{
  "n_layer": 15,
  "d_model": 160,
  "n_head": 2,
  "n_kv_head": 2,
  "norm": "layernorm",
  "init_std_qkv": 0.0395,
  "beta1": 0.95,
  "weight_decay": 0.029,
  "lr_head": 0.00615,
  "schedule": "wsd",
  "steps": 9907
}
MLP neurons of a small language model. Each row is named by its layer, matrix (up: input weights; down: output weights) and neuron, and shows model dimensions 16-143. Each number is 200 + 20 x the weight over its row's rms, rounded and kept within 0 to 999.
After each neuron's rows, "fires after" lists the tokens most often just before its 100 highest values on Wikipedia text that the model never trained on; "fires before" lists the tokens most often just after its 100 highest values on Wikipedia text that the model never trained on.

L10.up137,226,216,204,228,214,191,219,194,186,162,224,240,222,182,216,168,197,171,203,176,229,192,203,195,211,169,196,203,196,238,187,200,194,203,207,179,181,221,189,179,176,175,207,202,188,169,199,206,165,195,191,184,216,209,230,202,182,185,192,190,204,222,166,190,181,219,169,191,276,192,250,227,196,180,205,224,173,170,238,186,213,199,207,218,176,192,200,170,236,204,214,213,191,195,215,181,213,187,168,206,190,164,168,197,171,189,150,217,211,219,170,241,199,200,187,213,198,205,199,205,197,173,207,180,194,204,214,196
L10.down137,189,195,202,201,194,195,162,182,229,205,220,207,204,234,200,198,214,171,225,199,187,233,173,207,179,183,211,195,259,223,198,212,207,189,196,199,204,176,241,219,197,149,186,204,173,161,202,193,194,178,208,207,189,179,219,216,182,181,197,219,182,233,184,207,199,178,225,191,170,188,243,239,201,185,205,212,224,192,212,187,169,207,182,212,232,229,218,206,182,186,232,189,189,211,177,217,218,175,186,199,216,192,181,194,211,201,194,199,202,207,227,207,176,244,156,219,227,196,188,187,201,186,196,227,188,207,170,228
fires after: " |", "|"
fires before: "|", "\n"

L5.up170,224,220,222,212,216,228,230,211,152,200,182,192,193,196,221,191,211,257,223,196,181,161,212,195,179,150,188,166,214,187,154,181,214,197,218,183,199,194,232,181,228,187,220,201,227,205,188,189,202,192,198,195,225,209,178,158,202,192,175,177,197,198,221,222,216,217,233,210,200,220,189,224,191,158,197,195,189,190,217,201,200,223,209,193,206,213,263,181,214,195,223,186,206,213,184,188,235,173,187,235,185,228,227,185,179,214,180,191,185,197,164,222,182,208,222,215,186,205,200,217,191,203,179,155,208,225,211,193
L5.down170,222,176,221,211,177,216,228,207,212,184,219,189,203,207,218,169,192,207,202,174,212,216,201,178,171,195,178,213,228,224,212,197,179,193,233,185,172,194,205,168,183,178,169,192,211,180,201,162,192,213,217,184,195,235,183,207,212,209,219,187,217,182,185,191,228,189,232,205,231,242,150,229,187,202,207,214,201,247,218,218,206,208,231,198,205,182,239,164,207,243,203,210,184,206,181,182,217,142,206,181,161,176,206,178,178,189,194,212,167,220,210,187,190,210,199,221,205,174,229,184,196,213,219,198,178,175,229,207
fires after: " |", "|", "="
fires before: "|", "-"

L10.up560,221,206,196,174,231,189,213,211,182,170,199,205,236,208,204,232,205,198,161,188,208,238,198,248,189,205,202,185,220,172,169,201,148,207,199,189,206,224,202,206,201,195,180,190,200,161,187,214,201,235,164,212,221,171,204,233,225,232,187,188,192,172,184,202,188,206,210,240,208,217,209,183,208,199,224,207,196,175,168,176,185,186,199,210,234,212,207,163,196,179,205,188,222,185,199,211,194,209,185,171,205,197,181,222,203,212,224,193,190,200,197,205,177,165,210,188,201,223,202,185,226,198,226,216,201,189,242,215
L10.down560,192,205,188,232,199,202,210,212,169,276,242,186,228,204,192,216,235,198,211,161,198,205,203,204,195,209,205,161,174,184,215,207,197,183,179,192,197,189,195,173,188,159,187,197,189,223,193,169,176,181,211,211,203,209,185,219,175,205,194,186,209,202,191,230,202,171,210,194,229,201,203,182,206,217,213,202,180,182,225,214,223,212,195,181,157,178,219,171,222,228,184,184,220,217,165,179,173,204,234,203,213,223,203,185,148,220,208,207,191,221,142,201,214,192,203,188,217,216,186,211,206,179,210,226,204,201,174,185
fires after: "=", " ="
fires before: "\n", "\n\n", "=", " =", " career"

L10.up578,209,174,208,195,201,213,168,228,204,211,193,206,167,186,183,220,160,219,199,213,231,223,147,204,159,171,225,233,213,195,205,199,183,198,211,201,197,225,226,189,208,198,211,206,214,232,216,180,195,172,166,196,233,211,211,250,191,190,168,195,208,171,210,183,207,181,206,195,194,229,173,215,209,204,174,238,230,207,206,185,173,214,193,208,185,212,181,214,164,226,199,195,212,216,186,234,229,215,208,178,215,200,198,220,186,181,197,212,222,204,206,226,198,192,188,216,181,188,197,179,188,188,203,202,174,226,162,207
L10.down578,213,198,172,210,239,198,180,198,208,233,160,217,214,211,187,216,209,213,224,230,232,188,215,196,195,155,181,216,207,218,197,228,200,141,193,202,187,220,200,201,205,195,217,231,235,208,185,148,181,186,202,226,192,207,193,193,215,172,185,181,204,215,209,206,191,239,229,231,185,194,216,230,189,188,179,185,172,171,203,213,144,134,195,224,210,185,177,204,216,210,191,218,185,200,203,223,192,168,165,197,212,242,182,235,196,215,204,165,191,191,212,219,193,229,181,200,194,206,170,196,195,197,204,223,201,197,210,208
fires after: "|", " |", "\n", "-", " Votes", " %"
fires before: "-", " |", " %"

L7.up69,220,211,176,222,192,196,199,183,198,208,202,202,211,187,189,206,216,204,213,178,215,179,229,216,184,184,184,210,191,203,162,205,199,194,194,197,203,225,210,188,190,200,197,227,220,247,182,202,175,188,168,193,229,185,194,210,197,177,142,184,192,174,188,199,185,209,208,228,220,207,195,208,208,168,202,204,231,201,218,191,219,203,190,202,195,192,234,199,236,149,150,184,192,175,201,225,244,210,196,184,205,182,199,225,203,207,163,164,171,182,259,212,218,188,205,207,200,232,179,225,186,205,186,182,210,204,178,202
L7.down69,172,241,197,244,220,210,195,158,218,241,210,195,205,216,212,195,243,183,204,202,209,217,214,220,185,163,201,213,167,208,197,208,185,182,172,171,205,204,201,200,214,220,199,183,204,188,210,210,181,198,207,188,203,165,210,180,203,192,188,229,160,196,179,163,203,213,232,188,210,173,220,186,223,170,177,182,203,191,197,177,188,208,197,217,196,191,204,199,193,221,169,224,222,162,167,210,201,215,198,191,192,194,219,177,189,255,209,206,192,195,199,229,234,197,222,237,170,208,185,211,189,170,219,194,191,205,200,177
fires after: "="
fires before: "\n", "\n\n", "="

L7.up296,208,195,211,186,228,254,221,239,203,187,192,201,163,231,203,238,192,199,210,195,198,188,203,222,204,198,231,210,233,212,208,183,206,204,218,159,207,230,196,174,211,219,175,224,179,195,213,213,218,194,170,198,242,225,178,191,164,171,175,191,178,206,206,183,200,184,204,208,169,213,155,215,251,190,173,216,166,201,205,200,182,209,189,226,217,223,181,211,180,193,227,192,203,209,221,190,214,195,193,209,195,200,160,243,173,172,197,207,219,194,181,227,207,222,210,207,171,187,221,216,186,184,235,186,171,189,236,171
L7.down296,198,184,216,212,192,256,181,240,179,183,196,207,184,211,151,208,216,204,191,166,186,159,169,227,174,230,222,207,213,192,180,177,209,235,226,201,200,195,251,233,198,209,203,205,213,188,208,174,179,161,210,216,221,193,149,212,178,195,196,211,178,199,215,210,200,193,208,223,173,205,230,230,235,224,219,216,206,229,191,206,181,173,202,197,216,188,200,238,203,174,196,222,180,217,213,200,225,185,182,174,214,220,176,213,202,197,199,248,190,197,232,196,187,197,217,214,214,196,225,214,184,178,203,173,195,169,199,211
fires after: " |", " Votes", " Team"
fires before: " |", "\n", " %"

L12.up251,192,212,196,183,202,249,202,193,199,167,181,216,206,207,217,220,186,197,172,212,206,209,186,214,181,195,207,195,235,228,203,192,176,206,195,166,196,209,191,207,194,250,144,184,228,209,175,205,205,190,238,190,160,231,185,201,183,182,193,195,195,209,177,171,233,167,196,174,207,218,176,214,195,190,221,199,194,191,205,186,206,197,166,198,155,195,179,228,224,197,205,215,206,234,203,193,200,214,212,189,205,211,209,154,236,210,197,183,177,196,188,195,200,222,212,204,187,175,170,180,222,236,226,226,154,192,181,213
L12.down251,199,196,185,195,158,188,197,199,151,204,165,222,204,206,222,204,211,206,170,161,227,209,169,211,200,234,212,137,185,195,214,192,190,220,188,172,193,217,213,220,217,193,196,203,150,222,247,219,200,192,189,190,199,221,213,180,206,219,208,216,190,192,237,195,205,197,175,211,174,192,232,171,235,173,209,233,193,229,171,205,192,237,203,202,217,188,187,219,220,188,207,211,207,196,178,174,169,201,209,174,217,182,235,209,211,204,204,196,208,239,227,168,199,201,233,184,211,197,198,211,209,217,177,212,208,236,203,193
fires after: " |", ";", ".", " (", "|"
fires before: " |", ";", ".", "ni", ","

L3.up239,222,181,192,203,209,192,180,225,212,232,174,214,254,210,190,173,214,167,214,178,195,179,212,201,195,183,173,218,195,208,212,222,207,169,175,185,197,180,169,216,210,202,190,189,226,198,199,202,226,223,192,186,219,186,227,200,166,178,222,187,218,224,191,191,157,233,209,198,229,185,202,191,165,233,196,223,197,220,183,193,216,221,193,230,239,187,194,171,207,192,230,200,230,189,195,211,217,194,223,216,240,191,221,171,219,193,219,204,218,182,172,229,173,168,167,203,166,199,183,200,216,196,199,211,163,209,196,174
L3.down239,212,206,186,202,217,179,193,215,187,208,207,213,188,175,211,173,210,186,213,195,191,196,207,213,221,201,176,151,205,201,171,175,196,203,191,231,171,188,244,175,219,195,217,186,211,226,224,204,178,197,155,178,211,189,176,200,181,188,186,163,210,216,172,214,214,225,227,217,192,219,166,221,216,208,179,202,183,204,190,208,228,191,164,202,169,173,221,205,196,238,219,199,210,250,182,214,191,203,190,170,223,226,198,188,214,217,190,230,207,210,224,171,215,184,217,259,202,167,238,239,189,199,164,211,181,226,205,192
fires after: ",", "-", " is", " was"
fires before: " as", ":", " on", "s", " of"

L8.up309,235,193,193,229,182,184,219,203,158,242,253,219,221,188,181,192,220,220,170,184,227,173,192,217,218,189,194,205,180,179,155,227,209,228,176,187,226,182,199,198,219,200,191,207,242,200,199,222,176,216,194,203,227,175,209,211,229,205,194,201,192,213,196,191,169,182,191,166,205,207,197,191,192,230,172,209,208,199,220,151,201,200,196,196,192,182,221,230,215,192,180,215,188,191,147,236,204,181,180,182,175,231,147,170,197,238,190,189,199,171,216,191,205,178,205,213,191,225,194,191,195,200,203,187,220,197,216,214
L8.down309,160,190,169,231,206,182,231,159,197,210,182,232,215,195,229,215,208,178,172,204,168,230,197,259,168,196,216,208,189,198,180,210,209,173,173,179,214,201,187,189,210,197,217,191,183,175,198,212,206,231,192,172,199,171,232,195,207,212,218,202,186,193,202,183,201,197,257,181,200,162,200,179,200,194,211,199,214,217,214,188,213,207,186,195,200,200,202,176,221,206,189,185,226,213,148,187,216,231,228,213,193,173,213,178,195,245,153,185,165,214,196,237,185,171,226,208,185,195,193,186,213,185,190,205,200,185,189,209
fires after: "="
fires before: "\n", "\n\n"

L3.up64,178,183,222,219,202,184,198,200,186,193,194,163,192,208,203,195,179,223,174,204,155,192,243,224,173,158,228,182,209,209,211,195,211,191,238,200,210,197,204,185,179,210,193,217,212,188,228,199,190,216,174,184,172,216,184,206,193,204,170,236,230,203,233,207,174,225,203,167,212,203,170,211,201,155,191,192,197,175,196,216,194,226,194,197,225,215,214,196,211,210,172,171,207,194,215,178,198,202,228,215,210,203,219,190,207,165,186,216,183,173,176,202,194,173,213,178,196,186,179,223,203,162,215,198,193,196,189,237
L3.down64,220,203,181,180,195,211,247,186,174,195,180,184,193,214,209,217,177,204,168,214,227,245,249,224,186,183,198,182,225,193,187,191,190,207,204,226,172,211,218,190,220,181,201,213,212,186,199,188,186,193,217,150,176,217,218,216,205,200,199,177,206,198,193,198,188,229,188,187,203,184,204,201,205,205,208,207,198,160,211,175,197,207,171,182,176,179,204,171,213,212,219,212,210,187,177,216,175,202,197,201,178,198,223,217,231,154,214,198,198,200,199,153,199,151,219,206,193,190,177,244,194,189,187,166,157,185,190,235
fires after: " |", "|"
fires before: "=", " |", "|", "%"

L4.up462,212,201,238,208,224,172,192,192,197,173,199,196,201,211,211,218,170,201,209,219,204,199,241,216,232,164,192,212,209,203,189,169,204,187,206,189,179,204,198,168,218,185,235,230,209,225,227,232,223,185,170,180,219,236,172,207,182,179,188,184,212,177,200,197,210,180,214,181,170,198,179,186,205,177,194,206,187,196,186,188,192,210,187,200,218,191,159,198,199,192,207,222,211,200,223,232,245,246,204,215,216,184,215,216,207,202,205,181,205,148,141,228,194,218,191,237,188,191,207,234,195,209,233,176,221,190,191,200
L4.down462,215,205,194,220,183,213,190,230,191,195,189,171,204,233,170,234,214,177,226,172,234,185,185,242,193,158,181,163,180,236,158,205,189,217,207,215,225,241,222,217,215,203,207,201,221,213,183,179,197,198,201,192,236,186,165,201,192,181,172,195,161,198,167,221,199,192,197,225,204,240,196,208,204,180,216,204,193,200,189,162,202,156,228,197,206,196,219,222,188,185,200,214,171,225,224,213,200,160,192,201,249,212,172,213,201,175,226,208,203,181,229,197,206,190,162,220,200,230,181,180,181,205,212,198,223,213,213,208
fires after: " |", " %", " Votes", " Result", " Team", "%"
fires before: "\n", " |", " %", " ±"